Weights of a small GPT-style language model, trained from scratch on English Wikipedia.
Size: width 256, 8 heads of 32, MLP 512 SwiGLU, vocabulary 2489, 9.84M parameters.
MLP neurons of a small language model. Each row is named by its layer, matrix (gate and up: input weights) and neuron, and shows model dimensions 0-255. Each number is 500 + 40 x the weight over its row's rms, rounded and kept within 0 to 999. Numbers have three digits each. A neuron's up and down rows have the sign that makes its largest values positive.
After each neuron's rows, "fires in" lists the words (lower case) most often at its 100 highest values on Wikipedia text that the model never trained on.

L8.gate48:508466549482548500408500467456583528469531485495473507417529514430542485464524499487493538521491528477399488501457513550509515494496491518483522503570518552472505531490446536550473517486461521531475516547505530494495501466577553477485410538540420618473451565496484481529516525450527525466504582536562491475518480466531501392467479448524539473551445418458512483557501487506521510494479587422492366513501523510484483535578451468497543496472497491458562545545491454530395520521493482495474522559531491504493514441568498537466592501468534450547516512588569528551501526521589517470472512443474478556452514535496532454467558506515529532502482547531559522476467513461493573523494533460496475466490545567481462458530458477493505477496504530514464536520464602538502493576490501
L8.up48:556502494489486466554488521521614505525465553496468462480460601506552472570499463402463498526533521513450464450480520543511454534462514553529492478508458460491573496549570535552441500501434448434516539507494510487535434510490435545464473504493517542551553476515471528531589549535443499507427517560466474603484570454517436459514532444596544513503506473486491473510394542485500575528514449504559467460547475489451500446540466469526521527511542509488486533512521471481562509466490500471577565488497516538537551446568503488462457553517560524545371534474540507543500502477484431550482428538560530579465483463536496508438476508478526490555467510517498502512537480502508519493513508441524498525500491530515503544518583482490498488503462494485450494568482477528478476382467474
fires in: "with"

L8.gate298:548526499562547578486521533443517508475476465519525536507545514487530575578449443504495509479522595592356516547526495478513470580467587451538453476474511464518503522517462492513586478505499509535507537494507521498495494479508536431432507552498506498567502484500525457479459453530494413489542511482561462519489446477506515530497545535495502465526507474467453518537537571542458525437462564519540427487528499455579487529462434502536465507497545515556574468525556497427475536494566472467427529453472466510563489512486471535470533491500517473481615556420533512501568555501458517525494463462503461490509468465543454529493520449563484505521455539497536511458514524594542469527517548450530558470555574500526557498481492470535467571430508482484496553529521497525542529514562417
L8.up298:414481541619477509511549546426535547501419460457465508575477436522511548513517541510541564512582510551495513541498495479514502494494521524593454475482490456586515466589514494469582521536501597489545523490498493470519533467522514535482540479475559509498516476464523533539443493547519477513523457531525475513453390417472510484511495484475511525476463477466509504531463528456488563478480510427504495512528526474493545510496393489515477571521513545519542453492500496507441502398474583428450539533494470488517466514471462497435521425481528493628556483457463459501520553543502478541469454545498444474493563514526433472510448535570531530515420516491472484493514451528450475523524527502532485466486566503538544535519449495493545506479574456535492413521489483507506563543561445
fires in: "were", "was", "be", "been", "has", "is"

L6.gate492:456573445462520503534513536506498474436520511499480485544490458498503592452446532552533430452521532499461496458439508595502515543491547401497467475459511511573494542476503438522496524488472566498446526488498562455476560493528555503518501516518452481555573534500473545478525528475502502540483515508542485413541430512498473438428517496464479478511499488495487517537504530479468509470510472553530443537490475458466510490530496397440488526452534579447488499479529570435497490489502415500500494436473472542551471517478522484479516529474522516376455481535531516588477506394565499450419512480529545546412529492513447493509421577558542469489512518493456399521535509572488527485503546491478521534516453557515537520574473509431561467483563543548459462476479555484475489565523467
L6.up492:557588490488520513463500512499446512425543444463540545524552492519465499523517484552526515514480465404521468550511476482432592577495463568402452476439480510535457469484491464474510509459469435528532519524473484399488511403476494495537474539470521506471504461467481428527529446571513436474548545520537490465509448479520409547466461476452441503475475478489508484610532450533506498485485468536506442554486514499497518527538512524438576445521494462498537538559416460548515521471458524431510521463500462540483485474544505532526460483506527540496420484497532527537481436438539467455520493554480522472494504518556478524512480439512479410488573507495528432503561444537354528477494437535449475461506453540537506491526533415494505445515554533536543485483476468484461528533501507
fires in: "which", "that", "it"

L9.gate269:502464488456522514565508417457506463481470475482503434545575565464463467526506447458568499494432508533512476473469469458522556513499501488516469492491558458517496527527480484498496562460471565491457492529512494489430515528499541524447583528500500494453489545472511506549499468475460515464495475529532508465477405408463535416413520468527503492516464461498422479475540538494516414521509479546493454541499484565474498583555507434497441537515497495514532545516445444506496536528479545458413556433414450458521473456489525411552491457500544500470509476541493510505537455491537510506471506521487611522476539565592543511470549414549440523463486574568484491550469584509472501555470489451500607481484457441519470552515447527516503552535518505574459503491507562517496499584501536
L9.up269:521529461441582489522486470493539516532457476461488501451500505500467536440546485464530488483504537562492509467478487511515498577516485461549512456493508460493535462531458493484500511521535496509415532545532507532508449482476468532501443556454516448461468400556567513517467526460462452523437462472547505496374518493473526458396511530470501447487481574528526478507477545509565490507500519497506546452435525460448468521515545469463471504546485511517517536509488461545496476589509437572506561430514470505421491527612485493483484519434494485516474451515484479496497481452545571551444511474515516461418517513556476504519483390566526514630576521502460502543515438448508502523497555524512541426485483525432458523505488429536508548504515589588500460533546503534470561413522488
fires in: "the", "of", "s", "for"

L10.gate476:491477477474498519499466515482494490525455471528508532448557520495441559512414566499515421458545431519535566485511513453488518514472452496517467464542533503471529513512499499461481547495565569500489533476502493436498504480512574493459571490397476497559486561547488480519459495527524460578602424456503485470496398522516447511474578512473477537531547534507505476482511471538518474420562460456510511525549485466527499541460473500543504444513532419522534506521530517520532480500476465461551428579491454497498490493539488477477542447533465590479551511459462580493475540545472523528461527515526479501523523611473547487501464472485534483390509448522538454501514527517477441470515489573476523544441577526502463479541537638578531528508451432526499499595463511511474519468565550
L10.up476:505457479515459521463438490463517497496471466434563501473481611528423495524493519489514479500570451567507506511517564447559517491496528463517449470492482544480472521475512490481457513472462567493473493523442495521511582484465518525488518507420465464609454495511438498494509496475517406470510433480525525536532445461447530485479446383521446530516521567478480475537492480494496495522546485522485522521516523455488511587387500499511529463496575470528485545446521524499496546507469454541499424494569518476503553485523431493512517523551427453514449496464493540548513501494493501583462468551553477437471542514476523514480473438406489518482472418471525513544498524474442454451568498589517522471542535484440439528570462487534481458494530561484522523637432462472453459560526491
fires in: "in", "this", "he", "each", "that", "the"

L10.gate440:509554492415574520475528437523549504453551564480488563470569486509488518510504462473523425549503553560488548456498438505523456470521429572509507479574572543442459483561479471470541492490474544529435587492562447541540552481522477482537538546532487556491493473562487539484454502488486498513516439499442467539524562509392505501439462526477544457518490443487510452498481481490547523545518525464476526537514447454450494452404531386502499489443483461547561505486450489559484475533480516502538509500442501444552508492427534475505455495565534422475458439528486449542531550504508437454541483425472549487552585421505476501469454491504501523529473554533505557534428536482515505475507492573506552478482526496492535541518453565496507436438510500436535467517464528502503541517524434
L10.up440:489512454449448485414532442536497488461507487478519497483492482554480501462432510496503543459517512591542500523547516446462540573492506550556476482469545493490503525513482429581553518530484530556466547582514510502485531519524541518456485494496499544493486555504465472489476568534548444557490459577483469543514516481529496517510460458521448439455517441456528483471444463510508464557483525434528461531518510482490606457525498400482499506515458483518474488548474541545457459474509504391544512518367504512521503513513570542519598405488465458447495563445562464537452574551463525502512494415565515521469552425468517513525503459516497462466442467461488501468495508534557493466540479570525563468525491520565421467493455531515529534449524502488486505429517518597501494458539437
fires in: "had", "has", "were", "have", "which", "was"

L6.gate42:455471481514477571464542503500525591504483485406448470505535515457466489492524546494508540452495511522454496520474463452480563556462441512508476494515526530451518528482521514483526588488431531630509569507469481467502500488593481560536533534492506487543530521461475490501493517445454522475517458479590518523445475513524547468505361497540474523570489458458525513480512491468381501455537480439509399515561492477543490552570491499451468500509542580467461543510498507465440543511493479562504525520489474466541468431506465504435450530505531462500522562482531511459507521527522515487434506495557462573484560509544471539501487534487477502471471553512528513495561452490507560481528480494460495369476496473412428550569501468505499462426434570474512504542504472498520513565452554
L6.up42:471540457476468488455537484485520511497468474491475502478537454441523498545515529508532541433464499503493452506517454509530567543523500503495495462468515487503524510491545543553530505486454497562577507466494517492464432470532544497527482442535524418415511519510516481451445516529487535543436486471571488556460491510485518544524416608496501521507467473477486463502476532511495472458538542459504477498569548522573490604557516533559480535513571544523591534520576500480516571577538462548501434518547532483523506496519505587501483503487479430484435548453525540496469399509506489506438425554487453501501494558478513545409505540486522524493529513406587525480574515515461525478518470486520490469459597507482462527578544550483533421459425565456509478419491465446531560532520561
fires in: "as", "with", "how"

L6.gate76:518469545458545523480540481537395522457485541497490512510477494608493465542512522429575528466503510516496533457536553496489540514440506520493465477545493421513434534545456495543409552531494486508476548568453484438542495524512480531495554509502498478501498462439478539460476463466559506449435574482461484507542517486501460529505492548505555463510552493473515494517425519417461595490560465531512492536486511431480488488540443533516519554520434500536534479518457491403550539475529528520492560551586553432565508474496493479487497463510517471474517558565532471456461513495496523496530563524519452536502556450532491418537493541511531545504512523528523570518486485513533614469519617433546518388512471509514514524459489500511512573507509488438547544462501548526409484578538525
L6.up76:476529455537492504533472557500529542538540486479534509536555470538591484602508479519413460577536521471451476472513537508491508522503601536480485492491462596527494532481393496485495512492488570460543526456412505527449472505449465580480458444484437531481476546541497551440462495566496484506501494509509530508461486534455405492514471537478474506515477518443390495532465550498534443563547505419516569540495444467487487485482493454457599483490475512525551467453550515515471504463431477488485481542450447517465464528533446488491489464501489537497543515510536493522509476508516513539471493521472487472500434502391486448570493460456458529519490470506572512554542510409530507460535475508528476521492462494490409478454497515487566464506548566562434502547544490427576559537434522
fires in: "would", "could", "not", "may", "must"

L3.gate151:451478420546572517478503532516486450523602467485454531542543487541504481540491481497520489522527514513510552466458538461404535515488506505476483473516443528567517533551453489485438480515558539480455557512517484507508558492498474468521558498523505448450492515453561506470389499518542449537518575517490506508464525470476452531495492580497432475533516486511500523465500441421428527551538542495448472530538459412510520474432479413532418502565511517597472509484471542391485486541479376476508571491533433482528495504504471515526484494513518465416552532464487558496469507515527529503545482473446522540531487524511488545514488521471455470490459497463522580436547536425489485542478513445496438378478451530489521443491465494487515565485476431550471479565490480503504484442574473
L3.up151:452582505512497449519492485541484501496437448417494476584552511527506464480511536456521541518509550479520580478533469399544538538497507524535418476606567502539500540574469517514467509479548579428521515388477542495482481503497490555504455471483508545474465416493528476496469493502459458549480534513509484533477443487431417465437491580493465484481530525451465503475504524432524481544440479543524534534553561434479524508519474485479552555475474598496579485507544536452529491500470483511442585562510451499569519545535515391545525506487491531583552525449524484497505465489550492457474530513489533466477492525481503544545543497561527538431467439443481519490502501467547457432509553488533417423491495513563474550497554566502518549497513503545510482485470485496534515462464501
fires in: "would", "could", "can", "may"

L6.gate112:516527535475457519463454509519500488491477584505513458497633465530418515464427533499476497563489498495488595467427498465547487522478517441522439523483512390521510528544481512469522463574523494487501472480493460503482523491446577570463481562447492539474552521518517527537501477459536382497489467495466477518543478424488544530475506454513512538609525535447516532430454439485434532563536483465520490536563476517505510418497459541549534528472521499444525509502518503516524425468495554498513489535535444472576587496507489524494433516521501473563452551593507491482545557463531449493459581520460475536507464561497547469444521421534479535429530477535556518521505573482573461490481486502492453507509495460467477502538517494482524579490470528564402507491508502531539478498538456
L6.up112:446480452472500499499499472472472477541509548490515458532584512550489517510445548490416565428521487507562609487509536482484526635482465542563484431477500483532517482485518492426489513539484574474506505486472538459501516522478493505492535426472547462495571487479496530491445486503527486538473499489458494493543503542446540448527481456453484514493387515509555480471496479492445435531535408446563494524557544542590486480544513519518487511463427417458522451434541529524499477467497538520427501498452415497480529497512531476472517484595442475498457516565475478482493550502539453497538461487516493516529496444497507517480581540487480480428519493484458550456397519546459448497462475567539481517529520470508547521552513573502544522466559433571441520427447438547540489531521545
fires in: "i", "they", "we", "not", "can", "discovered"

L8.gate68:529522481492564513544569594469485565489540465487430534517470509499509478478518494498522444535477516506515497459556409548439473530510488559478461545562457460542465529513485480501480451521480431509475614466487477511423469529451543540490521533463505476504477542505436541438478519553553534557539557481529466497525444438448492485598533504517509455510492509467524465583437578445536491532466433579478530554527450511519520556512532501540505512472552563513515496467394486400524494507543485451460520508469500540531485541534465444519506512436464426480523422476460570561488548479514484472488475532544455455462505581526576479483513568529537555505458497514530443533460526544544490484564430553460447559579545479489492479513490582539548483489485548474525525514497529547522475515508492
L8.up68:471537479449504474524519596515522488454497421469463589520466482471523469483517460490503459503478479545472389533539495482562492440478507457426510545594473504449440502453464477446462470536449516521477499541525543482483476467526438551600537575444467484468590444525459464508505482505523517569545540493477493516525465516440517478591502483415486418523488467461542464528482499490482530457545429542521461554424488494525548535464488568517499501461499520579512506521432557559488419533530468497494499524484563511488492502550530537501508464542525485539468489511569538496470433468529456431481442495518521545467506556495489437476421426489434490498469461478493482548526538450472489562462402514509502505549496491441544508525435518442578455431534475536505525538505552518481488516489433
fires in: "which", "that"

L3.gate41:461467409496560455472453434480578548525593516490517479531520454485419456548453510502525526513487460549536515490446496501487425495498485494496450462531536449519473488502491482460412544527554531493457553517466487514500544520473533515502477539484472480528521515489518483481412465482577526521485565492523509528562448492463462483483515494440455479483561488474449521450511484467506567564558491582527455532573470472498517456542560453548438559495533587599532493487530550526538510482482489537486568500479436538523529512547566474498496489441489532473530523449492572500478498509520525548461545411527376555536514528523439490560570475525478506503467512536478557499489509465474498507510518472553503432470433501442528520506453564520513542505483409567454615508536527504516478493541408
L3.up41:525492493565471415521484444457511471509507510578497492508496454505473499510373561508483523466501477505518494471489531528521420514521497586535415551566542429482515464446592451491499454445478485526424483475483525564531476539469487461501426525506523494523496507471442491516489455532549572512466482471530488486522428511478453523506405492459538542492429519541377473515472521513548510509471493545595493545435472591523559466546516457484496411503525529551588493476522444495523500543530500517514439514451465513503534553523520516468467549355499476536524468521517485525519525502508489568478536492483413460519518491498485413511538459501476494504508524501504498522442502498504499444490503503558471449542518485487549528463516550458434534476466477562471597438498512501496436535580506
fires in: "he", "to", "they", "i", "we"

L10.gate174:553511496500524527474475478493596530511426526477540551496535535508488523452565437515558505505509476531472571469457528456522508473497476496440538522496494483497485534473450507465468540628452522455415486419418496578461567485471514581436499482510503463570530493480529525471491474479480497476451561489562528550469435424448556460486462487504510505532565407507401485520438468459531536512514535459455418545564510549488501474484549435504472538486478595568494530498468503487501533525412453535449496547465442493555496473501475449561472524508524509424572561511455434487518505489498466543506530546453540528499494498508538427490513526513534477523503483587544516487448514463540528562532540565526519510534447440511495464496456488529547458532521527471474500521504540537530485534398495
L10.up174:475507468529459456546510509473539502516514444476454482478557560519515416427470532481495558472604493509575479510487548413459471432531505600520489466460479491495531509451487469526498503470501531477513531442489485444486517571487555518528484481507555452502496487502487560471468465504554453481529441444443482448512550515538485493485508499488450502492487461536633479493521422485544530569431490540494486449502471473532503468533508516498493501505542427629489502519452531527421509471520538495494470504457518494410536499510518462538500495525479524543482464508556541491491522542493489498559546537410465470477498561564568423393526449485475538492497540460448485501460494409477489513595598469504438409512577450461475481502556492473467490504570466441495515452511497477542458534494518
fires in: "and", "to", "would", "not", "we"

L6.gate121:530507423504529535481514550472522454428520493479504459532478532587443453540582474505530523533501463485501477491526609484554486533511451483520455460484477486504544538475420495545409474524467474509521508522549488485453490526451554510511478549460493498451431494505489569463523456573577490529494539470482523507578540548467447490493526509439468506542505496536535450539577550510516466526504475517583541589488463518602460561498506545560573496486522496510502581497468467521546522456454520465519427481523465525488532544485584486528523472503465498599506448526524533504541515518512462514519483490519502533521553555475443513504466494564410504483590415481400482573544500526473529556458519550504468517589501528505465423477454539546571481455562509509481490451475486529481460556550506
L6.up121:539444480606491528455470437499576514502497530445485503495529552550503507486503509475502431545519466496495491488494503470503488531500488490563468468554486542483515514481449568464465563517493477499549510537502545563452474532536500545443490466499492600545493549559485524432576573454488483503522466495502445548487536471469522511501489443441458506490607431484466508529538460455467476518497508538592457574537522495473494484498404530512582533492509504482508453526536453499510482458495427376412470394511514512517519485522500486459465393511447499464456488549463492521581558558523581478532497500482477519505458497435524459496433503435445505546519474571467496517495468498467515518510498519618475532447492424462541467536506535480514517501449518562441551569483526458467478507468532
fires in: "he", "who"

L6.gate296:527492500522497530583537512518524533530536592501509441537525494579495474498514443492578486494499448526440511643458472501578522536521403518477512508508534516506514542496468454452480471532567525490470508515474548476535498458506544545526503517497502533462417487511462526611451479500529401500533496506486411510498484513351444508477520525525419521481505466513514476549485511498502466462565511521526461519499573494444449546552565511482517465492518480564537503465493514582497522526509535527484498504541532520485544498539545537444488498507492549492502520536476499519552422495494521471520511442421500541498565475566499525536493408493565489447532513545485419499530515496509457516502537545543456417440445563529537538505502447558453511399512521605519498564481556510481508488510476
L6.up296:490523473591545485547515469498534505485547599478531375499519515486440447519530457482545483509507492535509514553522547479498523554498439578536456507492556567501430526538482497456482516476523453523506505519482492521528482465595407520515545477502519486476508503441491466523403533475586430489521493503473408635490527472476561495516527531481413521490586527469514490492457469457443523541507559533454482481557557453538443495534531511449514463488504494507487532474470532562427503468541566569449502511505512572481469428524506503452461440493489493537427564484520494483465536495464550592574588446514488548493538433579479510495506492484541453459425499501499486495563454482514518462480489530507536470442477522489507514517497507565515494471474473517503514507392513548517481475497452
fires in: "in", "the", "would", "since"

L6.gate455:487494502563534503453467465512532525502464563429500437499451504528489455544526539496463500504483542447500546572515475514559514558472439516558410488521506468498521570517537435503507518483515481466486496514429545472567504497474497466482588487511550498450495549415498484566495491531453476460548529550435422501468499516513526442477451499531452479526555495550486522457476460458450505580593496477503532477469536430423505469500571448487487544476545415486460495579454475561461476504525487461558520526496493526513561520577458418431509514492552428492454532490507442476542486539474608485476501536480482449462502502502507572561563534510472436462419512546476584494456501454530482456427503399552424492524453476521483528475482565497502512468505474532504527478443433489546476518506491
L6.up455:547550484554496504544515527483405520503452589470521470528427437444474492453498511471528526537456503527529498482456537491501459562523561459470519475487526476415477496510394621534531556526501414545522537437549506470515489501500486468465495531468493539515477532484480440539433473408500477542462510481529526546531443524478453556502548457591439458498564486538488461530473508491507572494481511526527516509459544508444494532516491445500530531494480589566472457526526489498471408468492489508517473489569576472454512537500495447550467569449492537572466488500496451515517510494501459512495535479456518546484521512530489484450403539491532546508442435480606419459490472479499496501530468564475489558465511425522547554537485456425451496428512536537552548529442575493501510500524526
fires in: "the", "would", "at", "against", "could"

L10.gate22:531485449432543526537504484507554477497506498488486510486491519578482409442452513524457464547480503560507531522510438498583470521503496463530500430535566419520450461513469542564489504509515533491454569526471515432487474530463512558533555507433445479477502540541490496486420549478460453552495616438510584529511459555588542405552514525463485503533509602571551485414439501563442465490541483491434481445549587483478478510519512478520506432486488488545476554487484522527482469519529542517488441500492482494492482506491533569529486442465582489500565464468500592440563533537522567524544535519465418535471588508529524412493512455538552469517484464545445475549532558474484494463515513488514510514507467508444471462515507470512498467509522480534492527441477501494561505475452499
L10.up22:540519471515544506530484518462508482523482526555468498502489487485465432544528498542546555491500505628523533516426497423500529507530538565548520467551482385518474466545520503568481529487557498572479542523448562516482508523516522472507504520443510499508465475484485487473462497480490398495479453441533558536482507505432521539541478534493441513468509513566486480460474481544483484439545545488517354492485542388457444513469517428501532491553460486540533536495469470513502446520428504545549490502442540466463468432452474573431441492515539537546459483467463441478468494455476535437514504470424481432400524563535464491537539501495469513505533483541575451491518560482446448470525516537531635499424520477497524485535524515522506508480481524482537510505488560552474515503504567
fires in: "the"

L5.gate497:464520390458486507499493476475482570490537436464430474536503503518540459492490580509489431469511461482440500464534576506469521499521507521489478450478503498606473528484529500493462572510440509557397485466554435469491538520488518521490502480497423472524529532572452523516446490414473498524432482539551523435554454503466541427511475519508447524446531452482427506484474482498474582501546525517502461554555522506443478500534485491440439512467536531497491486503523430422442528462517495545488617489551455475550543460541541475450505452501519435476543473519517556473526495503580552478456557460509527512417558511480462518521521492448470446520442552523525539491506475582484496449480539445439495440515469462503520463514448530506539463505582526592462501488474571491468487492433451
L5.up497:378540504488470589539487518503555510497505561488445491473553436457472476508492556566523487510582544561510522581456532475536538511503449475493474460429540503632497491475525507571496506518426579436492586509524497451524553533478432506561498419511501468515517498535485537543451496493483533527515521500479553524505545467563536467464463494539521419488496459498494528472515520518497472504541469507423470527474504476520464394479462505535495485504514589458547475426481514521435523456516491497449499516513523492520423476519554480568471486474461501490520534494533499548481511586470522470475528487485433554546541538487459531449507487505471471507556541503525491579518620501451563508518524527505424482505520561578439514494481559436530487467570411503487517468440507567514486493544513
fires in: "is", "what", "how"

L10.gate498:472506525487511530451523480547561480464461514489532476500524487460515468499493530432470568537463458463539529503505533461533530522531477567577480486511535511501537443429515504582536490414550534569497572548437386545520546491562515458478476460557436519492443471549506485457510537572503526524545570457545464516467520469497480428511527500551503514534507488558424493404408398572506523580524520491459484490458488431434491441431468481499503454564461487510497529528517504508490487444486470575476482490488459561495525520509434470355508549533503513522438467549498434448493498515535545533549552531518448467513520458446483503456585454518515490567446531490556493491471541539480477515488478494520534510508485498485498415513497493540565450514534505526463460532520507460482484470433534
L10.up498:464529506501561528521450493462592527475518431458481479484501473538577511530510447469474520449529495465498549505545532493465469436502519556616504543479550404454538469446494471477582477480485467459564514488552509571502462507478550438483482484526554557489469516517534535464498486522554545510469507498572503524485495564461483533463569518403580486518450487568470490510533470482551520511411463472548518527491518521484565479430566480475488530572469485498496476545549483537416523474529470495493509466459483553545519491569470435463580473518458483547471435556605551511476465439543497501515482485499538481468514508489462558433519511484456490476488488607541515482358585506500434500506516481584482468539510519541476519481482498503475501555556543472501505482507497532443462490449501
fires in: "were", "was", "being", "been", "had"

L6.gate503:440488511582480498494558482467521403446544448463483400495501524555454455517465549427556479435489512543445559461527519489518526502480457513573458468430492526519557521566468516461460497485484473529520506466487428464516493498553480464491498450498499538528415432539513529471442416579512497462506481477516475517490514564462524412531444526458487442516489524428519497482487500509421500520529438507500458492530545461476549553518496530455443563429508498520463459567423500505513477509492533489554450532496474494564482506530589409452492483479555477497442564491507482451473559576465534496509510512580530514504495493595500492540509559552538525464409509518502545466568426527549553474555535523480499475432502533516523501470503518462546464477534487527498537460387509546525474507479471
L6.up503:530522491556470541513554545476459448504415526470516643536525521500489467519480533558466451529503488600517532511471519481563474497521589515477496526552447499537546515468534477544570510435480519528613485520522559531547469501492490441480564550442507465545472523517506492553510556522504489462509387511522512502496505426534504462441610491485435473522394455496479510529485513538539539490480511528480547519467445512474541486526487538558480478509496459537508508453609565431517540470512422518504469493412495572469506547464524492520481515509504464502541436494519471566532414520529505417487499550480521475486485538529503560527507501577472555486539497517486544508482474543509456506527495496508491538498541455555483452526571534459484539462536567484506516544490457433449557471589478
fires in: "to", "may", "did", "questions", "could"

L6.gate144:397512443520493562526443484494529441520438493449481438545507502470474538542534509530521490484518526555504533606504546481502543608483445572505440435423528517536471576484508565442443475505442458528529494490577551478518546510512486533477560501501428521494559544501477524462531466503567488470603533528482427504525466511532510461521484476487476500481575509561565527501477526452460482575537457553440432506489534440457471448536569479514476486545565514466465473575451544488501499533484524491527502466529499576462469427524511541473486471466453488541433529551462592467499589462477559483521459551530505496467543489521527569501549517543513468479527475550479534501495518547462498498450503495505459452487473513532408451455544502548496484519463525510471538506453485488467416494585510
L6.up144:410456477492496484524545517507428440452507549493462525497538513524577524471456561529525510560568519573502530494509534509470567418492470563467454430527489487546457447536495517470494461524521520451463491471468490497521540510509434512515546493496470553463545521483489489500429544509480517490534469508496473471424439536547542471529483524508444491508557463524443519458473513538524502522545515492490469453437553485510495397448517584488493496481444558416521472562508495535406501405477478567449518586459556521442503497504512441491472542547488568538522590502478593484539452625481504535521478471528501503463537438508423511532490514460562505458424543525480541500527468488484585504471552524535455471473537489504451534481415600492511465543496459502487475501441529540530469468488501
fires in: "was", "not", "is", "questions", "following"

L6.gate162:424435455538503544510547542474514521487556549493542499502601601517478461451460435527515512492507512515429516510521455565475565523516498488453485502536565460575507497452444471497520536501439545532561465528535488472499535513530528507540492461484428467514516420434516494470525456507484452549469445497459464490496521526499542503551500504585543449465484514513547515502516633528505515504492490510522482552445475546513532551426589450436515539512482515489463521494463466535481517467518421506477434440495439515511494460493426486514430520529540526529551581507516499468547516452548502431528452476490517424497493514483520507472486496504497512441473515473449473541497525468506514461551460513451559431463373565488457569477504547422568476459541482519480475543551572555449449486500429
L6.up162:436454461510482589476465515460528563506550477514493524516462554515521522538471444477523548454512481519469548527581560533489498449525513435450499456530506464580541448569508452475519542472525427553551531480484560536407542521494530433546482543479495472546506483460522550520473533469584502487473523441528481472546582585505517449531520511517568475524477465561479480538466481586580495513535484466497511541417500531456552549519513562471505482540501491471406439537435500479486518498481460484457456460495491466488554460466435517498450477453536531567516574504539481448568423467530487568525541430499574453498490508523561511531524504548453499479556444507488466513527532514457459499494491503487519409516493551490509531562475504428491539436517496496493484512447551504400479421529454
fires in: "part", "place", "a", "born", "located", "was"

L8.gate339:527481507518526480538476483434530441504525535427523517546466568487560542483466479525520412551510553540497568516481524459456495518456430487456540441462551502533536515546556511467468567497501518466440538558473532466456567488544540535484473470470574461549477478495543546428526564523456509499457449492465480506478501514331471509486488479452466534531448452457487490495531488511493529489503444540478558489502512478455519566479517460378478485527561501493458537565505493506525521471510496555494503472511447432543469502507487463401459476496513530524501482577459503538432472499633458565482488543544500525417499534504425455516534487438575478519541539458559532514494446507496588468544433525493505481473420498478467558502486515453496486418481520510471488480485558464490467510519483
L8.up339:430449523559623565516457524451515578507606552487429458529499481512483470529473488544536498503481528554504525467418555481530596498509525547502491403482533516504514498505526504535465513502498444455352525528501530485465549531500489522478480485479464463504515481504484480526481462467423521508482471531488521541473538560500544528461520470541454482506475492505433487570477496519515455541486488510515510480516551537457393546465437465472452531536480551512453479489490538502460508420513502573484482509496394476474484464565482496469492554527556512607518479529447484482490530517486473530482505559512450574464620497553432479478458500415470472533449507488526527470498526520526566467464452507558495444484441536532510583476469535524460518463547499528424531532449550531487471531520475
fires in: "is", "are", "was"

L10.gate349:547505570524523556516529541475491418531494487469499495464492528545487481491539429456601385592480558509389546477489531548497521556462498476441445488473566560503521487458514468519493544510548513516472529555533538564522457508531537535437401472535489534499444484512498489427552454502557479546552483576581431537474519436492455499468488566488455518498546483469528505547437465432473521545563485498450499423521507485510494528494488551537464464495535592562471503474456478481559523448558441533487464469479503463519526544501485486535526492503506493485582555513528506528468519449473521501531476494469545577491461515524523583505491564538479449492507426493491486506528498557545434499448554555549496475465445555487513580478512430550508515495495516530527492531502535456451514470404485
L10.up349:480498560510525513588593474481520527464451516529442470490533504450570495460533514489529409523470467486532488489485526534496503546555440575456513500404501444482611559501529567465520513493546454490528612531539574481461490475544538499497478522595486505524401525477523520520553558515592496471484489561493483533509525474492552501505493563553498458443514438530468492443482563581505423543515515486487493497498525471510531461467445576512507454534515435511431498497457540430491498503573463518450491432514474556484486440445493556523448493469529563487564500495512519507516550509475542516549506491518549471485551553518514507463531487541521476503487419524442518501551511463510474497489489620552558482465495518449500566494522529482496457450553552426491451483516533476555515522472429
fires in: "was", "is", "been"

L8.gate257:556439509479516598462508449561524483514575573459486491514462529531526457521498489516519547485525482487553454458489463526460561534428499523488483470536522530518487525520460504470464550542470545530439560467483521506560511562514499507482456579481533480491514487546560510500508538407473484505474474503545489475552470489446530467488509448472501436525496477484528480481507555419486480455488599552473442525583498528515445511511472461512557494493566484503501481478508434509449506533504500536502520467454506516507479489562472555480542476547511505539503533511496509529529557536526498473467535449533547512385590432526418398557456398557508471497502568533527529552454482524541543473411557522458522505494498505416537443557565469525564495431503539565459529510465550548442416513541437
L8.up257:496491476472455490478507477439495477532564493551513508484537507499505388482460531532474532542507515583543552506499504497518486531586481539582529433537600481500530517497464530502500506553561513560469554527417479465568407536564473505459477531449458461470499584529501485513396562515513495554564460494452486512536499477491569480446408565526407492561541518489537489524457473531464495484539513442504450532495565438447535510492522480487520469540560457576510545497486473602470428478503489510450438530518439480535480484512514533469501504415547475476465555483482458476475486466519496515475514412476527535517592535449567519579510540541486486554468448478541485538539563518505474504489465556465566465526536519533490570520582535480482503483473446502489518507530500525498469440480502
fires in: "the", "my", "s", "to", "a", "it"